From a checkpoint of a small transformer trained on Wikipedia: RMSNorm before each block, untied embeddings.
MLP neurons of a small language model. Each row is named by its layer, matrix (down: output weights) and neuron, and shows model dimensions 357-484. Each number is 200 + 40 x the weight over its row's rms, rounded and kept within 0 to 999. A neuron's up and down rows have the sign that makes its largest values positive.
Before each neuron's rows is what it responds to, as a language model described it from the Wikipedia text at the highest values.

Description: Digits after a decimal point
L3.down1548,232,279,190,205,225,164,180,264,188,197,151,196,199,150,207,149,273,267,146,132,262,236,251,163,208,195,191,207,251,254,139,275,191,218,190,148,216,159,199,148,166,146,179,150,224,214,212,164,230,153,186,152,181,255,125,264,221,153,294,253,253,254,160,210,146,141,230,157,206,230,204,234,165,107,237,212,113,168,191,174,216,196,198,199,148,191,208,263,174,152,221,229,230,226,112,131,208,244,162,274,182,195,171,138,207,154,162,235,244,262,163,170,214,223,184,236,188,211,177,182,205,199,207,210,198,152,220,222

Description: Compound measurement separators
L9.down1940,182,267,297,193,204,244,239,191,166,185,238,179,208,213,167,194,209,232,203,140,209,162,202,193,187,232,177,191,206,220,186,177,230,205,133,162,231,283,225,173,199,289,184,125,216,232,205,223,252,259,126,192,270,167,154,190,281,232,140,164,180,185,222,246,178,199,237,198,226,175,227,279,212,248,157,237,174,155,183,175,206,153,202,168,248,193,200,205,249,296,120,241,167,247,254,126,166,140,237,182,232,210,269,201,218,262,181,255,271,225,56,189,173,148,212,253,184,198,179,179,199,202,300,231,242,216,228,206

Description: Mid-token continuations
L4.down1372,197,179,200,142,202,240,262,229,225,127,189,181,168,148,144,185,208,196,232,213,180,226,236,259,154,240,179,163,217,167,105,201,247,215,237,122,219,137,165,197,123,204,259,162,228,189,251,229,189,236,168,187,208,177,197,279,196,134,197,136,308,196,194,223,190,181,139,202,212,170,205,233,209,191,157,175,171,176,218,153,246,276,258,211,249,207,282,136,197,164,207,188,139,282,249,180,175,185,239,242,218,180,173,195,185,229,205,194,208,200,235,146,220,233,198,230,228,249,221,205,207,209,156,174,317,197,232,234

Description: Technical noun word pieces
L4.down538,144,163,238,215,230,313,115,252,216,135,276,166,205,211,201,151,207,181,180,190,135,175,202,174,220,227,209,226,229,192,168,180,248,145,183,203,206,164,219,220,176,193,270,207,233,239,209,150,211,215,141,199,167,127,189,258,235,188,224,182,189,190,170,278,227,183,273,188,203,239,230,233,204,281,184,226,195,197,253,254,236,237,224,190,176,265,252,139,160,199,172,195,176,172,197,266,214,185,213,148,202,174,162,196,162,194,163,216,283,183,213,188,192,137,135,126,141,144,191,250,145,233,274,165,172,166,197,238

Description: Article-boundary line breaks
L9.down111,154,254,259,210,123,140,148,182,127,225,201,233,180,146,247,186,226,202,168,184,217,133,189,234,202,185,140,177,220,189,229,250,213,194,154,144,191,164,239,185,91,265,230,124,249,206,219,225,142,127,233,151,198,155,173,178,265,174,138,219,210,195,255,166,214,258,242,195,195,190,174,207,162,150,234,186,190,193,239,179,184,163,207,227,247,204,247,174,192,164,242,191,238,194,197,100,211,235,260,232,114,202,96,189,174,221,179,230,196,174,204,145,175,188,145,142,177,159,173,181,172,221,197,230,229,307,245,197

Description: Before numbers in tables
L9.down1720,256,192,215,173,134,212,191,273,256,214,218,198,134,142,195,254,126,198,111,159,122,278,159,220,280,212,168,196,211,212,145,187,189,234,267,195,163,228,164,142,199,158,221,227,170,147,219,206,164,199,210,177,156,260,252,199,183,152,109,183,230,207,161,214,207,205,247,216,172,222,154,215,173,221,192,166,207,103,205,235,253,149,150,141,228,157,230,166,267,116,185,170,256,198,226,192,228,165,215,176,201,167,195,148,214,158,166,187,223,210,156,229,165,251,179,243,174,223,169,246,212,141,269,155,171,278,221,262

Description: Token before a numeral
L4.down1594,199,224,201,226,247,210,212,197,174,240,136,151,160,249,242,202,209,115,249,254,235,143,216,206,220,207,178,207,194,165,222,246,253,228,242,187,235,203,187,155,238,216,100,244,96,209,123,181,238,200,174,185,171,188,153,209,208,224,215,198,210,223,117,163,156,140,260,167,190,173,195,258,182,174,110,90,258,215,195,178,211,180,149,258,186,235,126,165,218,249,285,232,253,144,245,134,241,205,210,193,226,154,234,197,158,218,211,141,257,220,151,122,205,134,197,200,226,283,176,246,188,210,217,232,163,229,169,170

Description: Mid-word fragments and table digits
L4.down2021,179,185,190,188,283,193,173,254,262,183,225,179,172,236,179,176,245,215,150,166,179,235,215,262,213,203,177,168,244,129,204,224,206,198,283,150,198,180,215,181,198,207,213,223,195,230,225,231,274,194,200,198,175,185,240,183,204,224,188,235,157,185,224,199,178,182,184,169,211,223,171,195,217,219,301,223,200,183,196,201,211,182,240,179,234,227,200,261,199,285,184,225,120,197,196,244,158,217,190,243,151,181,189,197,288,204,183,224,209,206,185,247,188,239,233,147,181,130,196,160,220,247,187,242,231,211,153,211

Description: Table statistic digits
L3.down1931,236,209,268,223,257,219,141,170,126,185,175,192,158,188,190,177,211,236,143,151,119,207,140,229,259,226,195,190,200,278,169,146,181,243,243,186,185,137,224,122,147,167,147,147,265,206,222,156,190,205,198,164,173,255,99,152,233,202,209,188,146,179,155,132,206,139,158,249,228,277,198,154,207,233,211,256,261,203,166,196,153,273,221,231,104,141,199,210,162,186,272,173,276,210,148,173,226,194,192,208,215,164,167,169,200,240,190,229,271,163,254,172,191,191,147,194,235,225,193,237,187,193,188,206,186,186,215,224

Description: Before year numbers
L9.down146,108,182,166,187,242,195,186,124,253,240,248,217,194,228,188,200,244,193,231,196,228,184,157,226,247,274,202,192,231,229,148,214,197,193,193,172,162,153,136,175,194,173,179,200,187,205,200,218,265,155,185,229,184,230,211,240,140,233,158,174,198,194,272,156,246,126,208,195,224,232,183,248,215,181,182,183,133,266,207,227,195,222,187,177,208,132,116,206,246,156,181,251,179,213,200,274,183,173,221,172,248,141,169,220,216,287,171,148,174,223,226,203,208,226,151,176,250,228,193,193,225,202,140,170,151,219,217,258

Description: Infobox field line breaks
L4.down493,180,246,241,222,183,155,172,221,208,141,204,185,185,208,202,218,208,138,233,175,194,302,250,222,170,246,197,183,247,208,185,135,269,170,253,166,187,258,235,143,178,240,204,207,174,204,182,188,239,184,136,194,239,121,150,186,160,223,189,275,214,172,262,196,182,215,171,200,144,252,259,167,217,130,175,207,166,229,181,239,295,222,148,265,227,133,177,216,193,292,192,177,185,163,212,134,260,205,214,300,188,234,157,239,184,221,142,195,193,154,230,259,162,165,221,113,149,163,202,217,229,203,169,169,196,190,162,275

Description: Line breaks in structured lists
L3.down418,190,162,198,168,193,192,227,159,295,132,160,169,165,200,184,266,227,195,272,166,271,234,191,147,193,104,176,217,166,249,218,142,156,211,243,298,140,138,194,212,79,148,221,202,179,174,220,170,213,230,122,192,128,194,219,207,125,185,279,168,221,227,137,244,178,191,177,222,145,213,316,224,239,318,164,180,198,220,218,231,219,274,201,209,181,144,185,203,196,202,184,220,175,140,141,129,245,154,162,243,252,210,161,241,203,186,289,263,186,208,208,151,214,138,157,162,179,167,168,186,179,216,156,241,244,240,218,299

Description: Closing parentheses and quotes
L4.down1878,262,256,206,252,157,231,152,157,186,164,177,240,228,219,256,180,193,151,174,126,238,148,166,178,144,200,275,207,242,229,315,235,239,172,208,209,165,178,242,184,132,259,178,185,207,151,189,216,199,205,253,220,128,207,168,199,194,216,206,214,137,254,195,247,195,275,182,183,251,178,204,218,218,120,217,234,217,169,240,239,207,242,228,206,274,169,180,196,234,278,114,191,219,153,158,264,183,59,218,133,148,235,200,171,178,195,183,228,197,173,194,178,178,173,190,268,161,187,217,190,202,264,182,272,178,158,141,166

Description: Before a year number
L3.down257,114,189,177,192,201,184,140,148,166,238,242,286,214,165,197,291,181,203,207,161,256,250,231,212,190,198,271,245,231,160,166,190,135,181,226,236,146,215,154,197,182,177,142,251,125,127,218,244,205,224,227,195,216,221,245,187,229,218,253,173,165,174,225,135,173,137,205,203,201,198,201,164,185,215,195,161,180,194,219,199,174,181,187,190,192,186,179,243,276,109,217,195,222,211,233,270,130,172,276,168,212,105,235,204,264,220,233,138,285,124,212,201,217,235,230,160,196,171,172,187,246,272,159,195,185,212,99,213

Description: Word-piece continuations and units
L9.down1478,208,168,226,226,187,213,219,217,286,163,225,214,272,204,190,186,227,219,215,142,187,171,203,192,233,225,208,241,248,192,158,227,231,205,236,163,259,195,185,326,109,290,154,202,200,242,217,176,201,216,126,259,211,117,185,285,233,89,209,213,294,281,169,175,226,177,183,208,290,226,287,191,197,246,195,212,225,276,138,219,199,162,231,215,185,162,149,216,158,215,186,193,209,196,205,216,264,160,171,230,162,180,241,296,180,206,217,216,96,265,132,137,120,242,148,272,126,262,152,258,169,201,202,262,244,226,225,247

Description: Closing parenthesis after years
L3.down1531,198,138,157,173,160,125,151,185,225,204,186,198,239,203,209,196,177,201,204,79,146,248,260,214,195,170,132,222,121,197,195,232,263,177,227,150,199,202,205,199,229,242,200,252,196,185,211,272,143,205,219,219,127,227,123,194,138,247,171,158,109,273,191,202,222,239,183,264,135,166,123,191,224,147,171,186,215,158,172,227,122,228,195,178,164,156,252,242,228,250,195,204,236,162,262,185,234,153,196,209,162,211,222,172,136,201,245,211,225,223,223,194,229,264,178,235,169,245,202,247,230,162,197,191,191,151,219,212

Description: Punctuation after names in lists
L3.down187,158,150,228,151,152,250,233,207,234,158,143,206,173,222,258,254,217,246,156,206,259,220,171,159,180,158,178,210,168,186,241,150,179,308,190,196,234,238,232,223,173,146,169,140,199,241,210,222,251,224,215,315,244,189,154,171,140,73,251,265,204,170,254,239,231,243,154,180,197,190,200,203,186,182,180,135,184,233,259,182,233,262,194,221,107,223,186,206,183,235,198,206,199,221,158,199,214,203,208,196,214,196,207,239,207,181,216,255,207,222,204,185,186,182,117,266,185,216,199,266,277,177,167,193,173,178,184,259

Description: Closing parentheses and sentence subjects
L9.down58,204,179,293,202,115,194,215,197,276,198,199,234,213,241,213,198,268,231,201,256,190,134,209,212,162,197,132,272,258,228,201,221,213,226,264,169,182,229,228,177,166,215,144,183,197,201,235,140,189,209,253,194,229,150,144,198,185,154,198,266,216,215,199,173,130,190,215,223,185,210,181,240,199,295,183,239,156,154,205,252,200,244,248,195,201,206,210,145,215,200,189,148,187,162,191,204,166,147,231,197,181,257,175,256,183,187,211,270,195,169,153,221,199,194,142,257,235,212,154,198,260,205,192,264,171,258,127,170